{
  "n_layer": 25,
  "positions": "rope",
  "rope_fraction": 1.0,
  "tie_embeddings": true,
  "parallel_block": false,
  "init": "uniform",
  "init_std_qkv": 0.0181,
  "optimizer": "muon_variant",
  "beta1": 0.9,
  "warmup_steps": 200,
  "batch_tokens": 32768,
  "seq_len": 256
}
MLP neurons of a small language model. Each row is named by its layer, matrix (gate and up: input weights) and neuron, and shows model dimensions 160-255. Each number is 128 + 32 x the weight over its row's rms, rounded and kept within 0 to 255. Numbers have three digits each. A neuron's up and down rows have the sign that makes its largest values positive.
A block is one neuron, or neurons of one layer that tend to fire together. Before each block is what it responds to, as a language model described it from the Wikipedia text at the highest values.

Noun-phrase openers, comparatives. Fires on the first word of a noun phrase after a verb or preposition, mostly "a/an" and comparative or superlative modifiers like more, most, higher, wider.
L14.gate84:134161111164131217158086099072068115112112140104148126138139085076128142151116185078148140134165105080122144169131135106130154147159151156100137140123124067109140141107098095097190185116125129184156148136118181128132127142152128157145135122168099133185108135074089148174134132119149147148
L14.up84:109138136151142098098074078135160170125169117108119110169150155137115137121163151154128164121137156130163157097149165144138164156146126134120139140168110159138121117085160163138135116178156069108118104123123073053054178071089127062102124096128126095108112103109125119187111116126104146081
L14.gate327:128118149160142134171100201089146138153114121139147128109115158107156191115144113139101105153135134091193126172118065130133102151132170161089162145068135173106129093105175168104085176070126110115165095123153134138138142144140140161153193137080121154151122098151093118116134111089151192111
L14.up327:090155151129134128151131151110141156127128169130164096114062126155117190130127133095137201094157092129174113110198098123132112134161149156103115135098090157176149148126174143126181166101141086077125061194116156141111126153179159103133168129131104064142130120175150102094113103092130159041
L14.gate418:113153110112090155107099161174114165120121106170133108153179089103071143086103167150105103072118079147122093119122151146061156108136144089096112119162034119082105122151112200103180146096082166059142189092122065111102084170119140081115136187142054118121080156127111092070158129105125162086
L14.up418:161108136116129134169100163126140154149104191151108067161077140121098092196098098135121073113113132124095138106127085196113129135140079160100106139114079130123127139169127106066177150154194151161139147126112148138183104150128094067184186077176136132173082135139112137120188147162172144055
L14.gate539:173073172132126113185089040102137132096123176150134112165111180105183116118143069108130088144189104143097116087149145131142146032169091103129166152186150107114115090123070130128168142159128131145179095116122172182135129106093123186139116111125108153104117139069135186089154084142090118152
L14.up539:093092145100191151146121165181143163071145127106154069180101146107176132146109134113145120124138147137070145142118148118107092152151121075106167142158173097082134119125118139171158148093092073112136105147126132163152136078083110103121085121124121121159135128129135150102144136148123073031
L14.gate541:125126082095143111096188146156131136087149096095111123102120077117074129125120144097131128106136060151106069154122115102117110155118125127121106084142113192163158124143174119136110122170132095170147112061145132127091159250171103177103102127147074114129166127212097125163155145084145150107
L14.up541:099111084162202090135187126159147134125161127095126097102103131175101121167144130130126119168130080131191108109105053106113038121083143128092161144173139154105127103130169100102157139106156129200145148187066137096136140141114067127116140118151141156114155134161132180106109151106123170123
L14.gate628:108127116155152083118140116130179144082126083085151119128099096169162139142122115172096118175165068123149134087143055115140153126147145084136142082113141101080168161100107148170157105140177129165152158102142094177151145131126103157081065089114079197172131153132211096104155155187118162094
L14.up628:122106103153122135116102067112147112133142109099233089087069108153105171091131106119125085112178104142121127113148116167149100118173108089122143128145145057155113156121100118097158144143171130133090153219118143084128121133168063087105068113092119172128144195170126106133140146095065137115
L14.gate700:120136164122088100114091116104110145152144124152162171172079112149070169117110111179149161145138153154123146154157128095198089117109106147115179129105083145137165161111084146105054133082100174107081110139193090145154132153154126125130117150127073174142153134123188121151130131062121117098
L14.up700:082175106101156135159166134112117113128143148145107142090157185210138142132113096104120061156133086165178128148090165082130160160177123163160075159060167113086162145129103077107151104109145115157128159162132129124132147102114085126148065110114157181096074131171112187120117149132115097093
L14.gate735:112179130121172143141133166165132102152117078165128126181130143171041131101157118126139176140134108144096100139180134134099163128117123096104133149069092139146085160137111161094176160153120151175124123094107088160111127137215133132081141184127039128150131124163194128135162131154188150080
L14.up735:106147105109104150120155150098115099142112134129123110092053111147109105116170184123145122142107133180157168143134084119071097161120120123136144130105119146126122111126126120140123161064154133119158113099162113087154092151170201104115109148113087116119130135112128161117091142137150101077

Start of place names. First token or piece of a place name (city, region, venue), often after of, in, at, a pipe, or a hyphen, e.g. At(hens), In(glewood), M(iddlesex).
L20.gate447:082169155118137114103101154124070072125161116153158181122112116172195055130164110153081137114128153138154190165093143146167090088113193130069142120112071153148158147122155124131116082179064142139101104129135032182137129141090084112087135058120111076149113103134164148187150117117159093135
L20.up447:018146113117135157123105096103051073140119108161125120139163130145136101172146074108104130168156125074114149130129166149140134159145123147189105094159146111179153134107107180130163063115137119184122113134177061168128099109084151114143130109087143102084129094155073086126092176171211078137

Relative pronoun openers. Mostly relative pronouns (that, which, who) starting a clause right after a noun, e.g. "factories that", "properties which"; also first pieces of split words (fl, v, ren).
L14.gate20:174153147109122129092079105173120114130146117129122185166139066141165221113145125136100130098100108185133198129088149078118138146137127141103110124121111143101049141096122103140180115144095099164130097124129138088148151109179063189153148126132080163156090093169150085094147131157155095155
L14.up20:110143118124069129179132184124101128114138191105105162096118174122167102121050074135085105149047123166183102114087158137094076127154139146113120133174124155129128062144117107144106136131113128154127122142129148170123121162088116135108107170131157164111112136103158093151111131145121099110
L14.gate189:133084133113126142135071118128123128081147168124139108130146108180124133155101131102100117172163186127151140152065120101156095196124104092127101157101147174166119102097087145117168093188172119141222180094095073131101053174091120152123115164166112171166179129137111090129165080166108162172
L14.up189:085075129169194077101134107131172151100105143175177179090131121130151140143128157126132116141182127166161107121135137117133089162165148104153196118117171158180114115136128125064094156102209144140166132113116117100136149145059081115123154149146091133064102151123114083118155150123140079141
L14.gate199:145139157026170128175123132143120121120127105060120141128138177120108176104112151154090137115094142168111120094113065152141097112152101127192112111106120147196133142095114058079078142182124110090085080195112104105121137085062155098164153154099083079155131097112063157130102089150149117138
L14.up199:123054036093141124203096141120174098187128141108130092136131153143101180135137171152141134141106166080174116095057158112087139059155147146133141097111136145099085142103074147139095125139171078118130099112078164180150121121087173128185151106124138106154149121141116155128102110137133061134
L14.gate259:121125165133141057124132088110228073122146125115138091181049094178082122089123084149144081130138092138135182066089165120106078157100036121148104086120154129152118095096082165141110117142082113131150077126126125045132116094116170145168125081103098140090109165073113075127154107136115057167
L14.up259:145134135182159141135126127048152182093092130112105117161113101104076187132134123121114156146118115115131129134127139137128099110112141047225129131111108133125099140077092147070082113123140109117197141081097089123111156139114153124170131105123140100149109107131118132143143121133153096132
L14.gate280:097117092138152157065060064122122123101163118133136132140152088120136136147128184093167152081124141130083132113080114085107116164180060153123167104094161118131117105089152126106125117158131044082159186087134102118069111119166169121065128131128185140118154086138134077121141136161100125160
L14.up280:110134075122160117130117128119113112123112097159157142144090133150109153132090150165162140110124137060053129187110113189181150132111128141109114126129177122114145089142097130122118109146123163104165133171113152129110155105178158101122096111117132187139156114107092141123138107185129104160
L14.gate530:156142184133145125115104114169088108091086148088164095107135126078147150127124132070136148171168123161117095111083078080090128181092101208090134155136119149121154103141093139137162143178157102162175104115116079106191118116138162135149099097149106150182159179181147130142130181161110120148
L14.up530:166170153080146137101135166142094070143127142072119152094176143130175162168074100073095159212164139154102117165102107101104174140098110110097156152137084118124143082119108198098173091153111135196155135131094161105098076115161111154141105087149113116181106163176118084171180121130101175181
L14.gate653:086118062151161124135110082126106136097134167103105101153103111138135100209114077077126131178134095079107110142154166116126080141099193202077117136140125100139129156131094087104091134126096106152105162066098143179129159143139110155132136122124140237159136119127073113172143111087109146116
L14.up653:136181144090131043165093164165115130119163097108111097097112156182077139161111103111110094143162163145135144074155108076091056111167078127131153138154063126145145029081101165187098138149139086150096162121139049108128147106121200118158106152163209081149121128098203140152083148125100087164
L14.gate669:122185145134127095096119109119119152132154054148130095106087093131153144155145130071123058161127111111162081141119042135154193118103103153097152145110148141131166079101097161081133166216188119129077127158153107097113172110104133077162117132087168165116132111141115083117136160144139151143
L14.up669:169092142139098131107131116123127104143088120131115102129142127179108139127108092117122154088111045152163126048095087120134111044154127117095092149110091140108103082185123111186177114130139144133088128116130117163165068080166175143176137097102158152149113106182082119106167118040107106155

Clause subject, referring back. Pronouns and relative words that start a new clause as its subject and point back to a named item, right before a verb, such as It (was), which (earned), that (depicts).
L22.gate57:118145134074145162101101145111112099176113099091134123128179159099136106112108094091074106129244144104118096125119091142108115155081104104084156096109119092130120154164127145123168105171113009109108119167117136161179140100134090152156132100103132184141132122105108111098111143137117163171
L22.up57:121149161129172164180076132138156148189093078095149157158118142105212087187159114134082121159112081108102157154158126095118082102203164136162190093099119099098101149128130186117165145127074130091089110083153082150141176163105132123129115088138140066141146096116075117083105089129174076126
L22.gate262:101128147135180162109107133079087109097121118153113144120092110133158128061114141086109128092139124123127143139090137100117118149152141132131049105082107156092125069074113153131123113173130141138140126084153179129195139100136151087127160107127173137131050071127101098148103138144136093190
L22.up262:052171147166163093133107094123111122126151097104118133171115093170141163118091155120065114173125117143151154167116118151137155144131162134141103088171114120153086155152158147129165103122132115048157206091178104149126098105145106128150103150112117165075210114075058120117152128033161127141
L22.gate351:105150167148174143147139206128087108141131177172077094148163174125167161125127174126076150199143114192117154154115114151090170120171101115112161151097155082138139113126131166108139144160122198118114185080101135143141142090070143148175101074182131187139100141105092177081114153113113093137
L22.up351:127168159101160112134134125118098161126132112167077156186172106118155110096129128103131106187150139181115148146166098158149118169173076145114109137127117098105094176133103193133110121161112138121056145068133106134168178068045154139114114074099119167185118164070136177094119179142116081116
L22.gate407:129140083149088082172142153114149147164077107128136160118117122121144130176132112072053187154138115136148154135146134190144125148112083137134143076135134118131136110055096096138160119186084123058110116126134116080094115102099131171170115043086078145163098169189041173166123174127122132165
L22.up407:097152168134112181143141132127190174111121117117138138097113161169136150129141165097101107213102134081092155177080040153148082167149127072109151163162104204146183155128101127132127122136133153118106167153145134118196183188117133158138151081160146101148101180163099104152120037133087171129
L22.gate477:125111104053135172185071119139116147148095143103151107136135057106155119175110159094194062079137166143146129105177165111117172139095175099117080115117131095126162106083090119093208126100183169138143184121105106057136101166155111153163060097096091099143102103109138121226105152127149114120
L22.up477:143086148123111103176105152100125096175121091182112102113107211140132158093151100163120153138205185131148136158128149117035139095081128154086130139129084142100159151105092127181096125141143106139150159130157123048119142079178123089122151145191134142107156130098119097174158093070125131144
L22.gate503:095141130181110113162105115077144101084086092151133157107150099097113147131075118062087092181173074107160160101152109098126100120140128101064073095118154138147146164163144111143128151170088124191124180085168083130166123077129067147143157103060118133132107167176194085118129141090131123139
L22.up503:107137100099157154160093137181162123122115099129150137078151148139122129152136146098093132194130117203126082178131081071119096131108138108126171121090142110116096127045116098159130133140100086130160130120110164108119075077081107124159097049160183125237105129089125163165126123153125150099
L22.gate629:089169102082181112189138081000129102159184088066080104137189105145123173151091094115084124094131157112139158167075163119118176068161122109090060062145153158127113136116088099169168065132168109141104147125095144152124145094124152138134107055118099181176097165157138106130124144157089121084
L22.up629:109084146148172194160103164134113094134143188224172113094151103078114117110155155143198132183148129121137154160076102118101104159137150097138101125049111138115094098183189184080095063150133169174135120124109113161136079086132137164131090115122175133110158124108104193135108138106139097127
L22.gate663:101127162087173190169125147163108111153153174158117130116140185143092153136165150081088156187112153105169093163163079095145099176099109135153148078144085113114147096200101160146083153178123091125134101065115090110123138120116118143104098152115166163180140065088123159123146176105139170126
L22.up663:125156090170126116173147104112068138081135124162142102147083104066138083084114164166117126182156081089094105130142117122078154214170145128119151138111140118129117139135156088112149128124162164072149149107081144108209124115142159170116119056082126104120157114132150079134111086149089152121

Location-linking prepositions. Prepositions or separators right after a named venue or place, introducing its larger location: Kemper Arena in, located at, Quenemo, Kansas.
L14.gate61:135124153100152123154145099134078175082160106100158154177189140122086145132124185112140151114082173142129157181112117151145085073140140111089148113150076170155158109132101196149118120120082130166135208125121110084141083127166106112181142135085096190139154114143149129094132197094118127107
L14.up61:155168129128140156123147109191099161139143137149161134152113152101085124147122157171117142117081083129105131148156132080130192136036161113158142145140105117174046172077191130125133164131142133130096141169152138132164120108130098104120118069142117141120143182209102177100120130109203158062
L14.gate72:098181139179090151206106189108104164153121111130104154161126209139152145157143065134120141136071166136141087145108150194155133147162151160070179116152149174120185133150088154175127128111100116095152108128140120113094133099181173141156152056131123203156153117203081181111142197129134125151
L14.up72:137147096153116116148154117111124167197153121174133133119184103106190167137107156053100170120133189152173155139138120115126137139137112144087077101159098148112161158132155213115141127091164113104123060145163168113145111089172151126169091100133106205133147122103082083141098168132130131139
L14.gate150:147093068128145117141132144097092087164080102088122110144125065120136150116158068079139126174125137116120145102132126140126103146166092119114106089104175158094167093099129120111163168154117157101123113099039128157108075086105146106090110130083102155108183127149089125081124135108162124162
L14.up150:147069093094108154155103063027129153183084133123105175143083063129088150199106165123107110171122111125113063150162143141164084125130084173110101087118113133058165104146103118145090159124110116066109140129107121124081049068130068099114129129118109166133136090114126137130108149133167084137
L14.gate183:122084187089134166119083088138126189153158147106146205116072111154067156153086182095126173072111099176075156116112148134145080191150144132118098130161102066149155176158095144088085128088100146142098171131146127128110171157146165140141159087105080109118125096098079161085162069109113104112
L14.up183:168179076111157129102170167154096186076137059135122103170127143065120141086143098140117096106150117081071150098139144151093083186166136098116083114125077098157107064127086148197081141126108145154132119173104122088161115153145081158118095075123050108114119159166129131154138079155161177190
L14.gate445:112113109135134152164105147081110104172163190086154064134090132134153125151148147071141083092160130136076139177134105097139134194115071089169139201089139125081129138131125135143148202126106069092123108078090085134078142112113123116114153112108097123157127098112114136096082145095162066155
L14.up445:095137084125121152089098136164148130132173177132159144128125148110131135127129117176150135076154100163101206101168175151106195148091157136129077182152095117116159087127114181109160187125150175070147120178153130082143139090167071130111138122163107182168087116130083174169149174152107173114
L14.gate446:127107148114189130177134114118140146193092126131118198147154155144083176133208099147170175090120157161116119203128115140143166132118094166120126134130150186194117179143116163122138126117129129141121129093121133136186143135109151146124083130139156135147164127118124173115180078120179143187
L14.up446:116134154145107171139159130143132091147138099169134123129103154067094145119145153126145156147148087180160172099167097116105075079124104089135061154119064167075162155113099135106172170108168169142076087156153078148166150098134105096196133103178143136127112097109102107123179135091087141179
L14.gate457:153096116097148172147099098143132127134118076141135130104122170143118115150146176161137140152089143174126189152106189150147104075086174050090067107084128099136144095149124140117103169135123175153136107162158052126131152145186194153151132112135097112112131073120147174096147166132211126220
L14.up457:150108164079179171133088102114160180128124101149190098148086089079102136156166067128106159106095146163149154114161123140049137139121174119142095108107097168124133164109145188186130177099144141136133091103093105099142148077110155109107140168088107114136103080099145142136120223126142138131
L14.gate511:145145090106207163128097146068050145101136111147141162118081124089109076110086115128115150138116103163161170131113091117151163147131152138116127145087104186115192181141159137121186143165118138146167152151119079100121087109128105091187157105099087105084160046179136124124163201093174108076
L14.up511:141156140148122131135123157131049115146141118122094122111111092079078084110103177115141174070097079169129152123190090118124122174131128153065106137152086152120138185108123135174111081151123187145159135117163105136078111114155073088151163094167192143125144105143078150093106205114118113161

Predicate-opening verb slot. Auxiliaries, relative pronouns or adverbs right after a subject noun phrase, opening its predicate in historical narrative, e.g. has, have since, which.
L20.gate707:093166123129122087139161115167128125120127161119147081124149134110142191150109086111101158112136164159178144154132110166190139159163079112093104080143159190099106052110167138115117115109052097196148207065125124126169130184159146140104130076160163116192094115082209145163128171118135126110
L20.up707:135126154143088073148222089145111153134142172130098152131131073125106152132099115119138163121191106105114114178150194101125100116095138079121129165134162102102171103095137116118122165107097122166130099086155155121160083119095161127131136149174170136146147111094166055099111149092144133138

Indefinite article "a". Fires on the article "a"/"A" (and word-initial A- as in Aberdeen, Awakening), especially after verbs, commas, clause starts, e.g. "is a symphony", "a number".
L22.gate48:164106093174067140145120178128163117131125122174185055089122145141099147085203082153128142153076177146133110098114178090185151116157142116132159135101060120131161187149109151104117131131207124104134177178110113148090137145165126074107137052086093128148141112115117118148129181161129112137
L22.up48:101149134137131114129222143166152145098095106176099141155125137127092138096094114142105075133073158132125069194101113103114114153171106131146122163169120144122145164167124071182136116160093082058139086114095145103078151121122122147099168072106127114166158168177100146109110123151120123042
L22.gate123:119136133135134117144137082133166135128178086133160144154098190146084109139162093137110077054098135083168109143120154148147157117095138171120159089117097178147122183124133148104119162139067177158201099125108133124072092111124143178173104146171097211069109117114100171087168151142081118128
L22.up123:106081181132144129098112119147134109115069079155133159170108189091104101096093105129123157070157133097163085136105127145098054158199130135130126066148188175158076190094149130108094148163084148128114130127102140079144184170160121138177112131078084134080079104130120116135125128127215175124
L22.gate259:079129153123105044155099160157103084089125156087109151083156141147160136069202096176121079086092135153115174078095154097125087135138102110106197115072079083148187174093151144149174077129140101143155147133074073137102141123073192118110111104167128165132118149157118141147137149147108116133
L22.up259:134078132127134162146151182130069064060155151116088107125153128139119137200152097165169145152119129144197137075179137131146132108170138169168148147120095156119104166114108109135180146129124094120081133120197157127134116163137105144153114137141105171143096133169162151146102182120087084075
L22.gate358:123152136167152162133158131151141136127148102151133120085127211167060086114162124120064100148085106118133108169093142119116161129180084118145098159182095133124110163102091147090173147177146114084149108170070124101213143103114143089099076074165031068140096085189076121080129162155111139071
L22.up358:126119183101109121100132123107102149103188109187137148130161112168149119070134176171126150142144116093162105119128137164115133136107131149167131107059119117125099120166092140086095095097166057187008132146117106107172166110111201078116104126132081145061138071132162167039120158133114078136
L22.gate381:122162156104092128150082124156072106158167119098098131197076112106175093063138107174106104090205118148163210149118133152136117114156112162125137069082062134164134117092172154172193086164108147129090179161139099129144118082143065141157138108157096159157115156106108160121107138132118122057
L22.up381:104086157168086108163114141135097120135097092167097155140146147117147044084104145144077160077121144167125170169103142153105097114206136137088106082093122161150134065084134146132184091140093116190127097123151114161116074160158098142109144076154095173110115161164172147118150177128193075119
L22.gate623:109114194136128145167141127089147150107214161141166166120120153140199121100162074113126179130100170188149116136137129157129180171113091135107125091131143209129133139153112174131163107122152174168123128102118105110103087128159071150149189131155149103104163090149140131130133130144132143133
L22.up623:104117087104152180114047145105157111070172149197198094117134125115120146142127135113124118098167122128084081147114169136108127102157134163097183136087123114057167153084078083120113114100098156150144111159145097134103098178111133168078196103033093109107102102121139069107146139149151142083
L22.gate732:124064129154107116166111157186135127126157116205167157153060145136085142128114138112175070197157104113139077160104091146085121138099129107107183096155134107083171122158108133127151118074140123113102141127163103128073149123123113134143120110125108029182151168128168130063103049091153098151
L22.up732:123083080130156112160141106149113099073146139196200112147100111149125129157164108154139106160164138173117110117107113182075124127091144086116134124083152129104148162124134134147121129078136143179158124136160142181098150074115136141149137102135141198160170148139203103098152090143156089123
L22.gate748:064126131128188157098085184109180086093157115139105159120107135121121167152149131117177092181156111166136151150076151145107182162137138101174144099083113109157155150059153108125138159106161117109119128072147119174140154132153168155173162076067131111122157205198099129139126139148119149186
L22.up748:187116129106170148139170119136218157068174100114081111123134105129160182148134105166112160126140106140108115145099124195151162136093079115098139063127123120159113148133143118165144085149140145130092205145171143118140121125145151099173154080111137143144147138141090073132097118086150109104

Standalone letter a/A. The token a or A in almost any role: mostly the article (after a few days, is a bulky ball), also word-start pieces (Averill, aerodynamic, ahead) and abbreviations (A.D., a.k.a.).
L20.gate457:078071161097131057157147115134090086121182156125111112138162102152107093114113120151179181110115121082125074138158132124093144196130105114073150183163129159132107200129135109137163113166112130133126123125147132202118112119078136146136135131133056141161112138122118147085181150084138080121
L20.up457:104124168117117159146072143098140121120124111115172130099090107093164148079143096169132075079162159132149114097096143095167134177123119127117092143122095132094151110096101199113121121091131156141140077144175116090091142133138155145162139104207118101107125109115179145154152105096114099144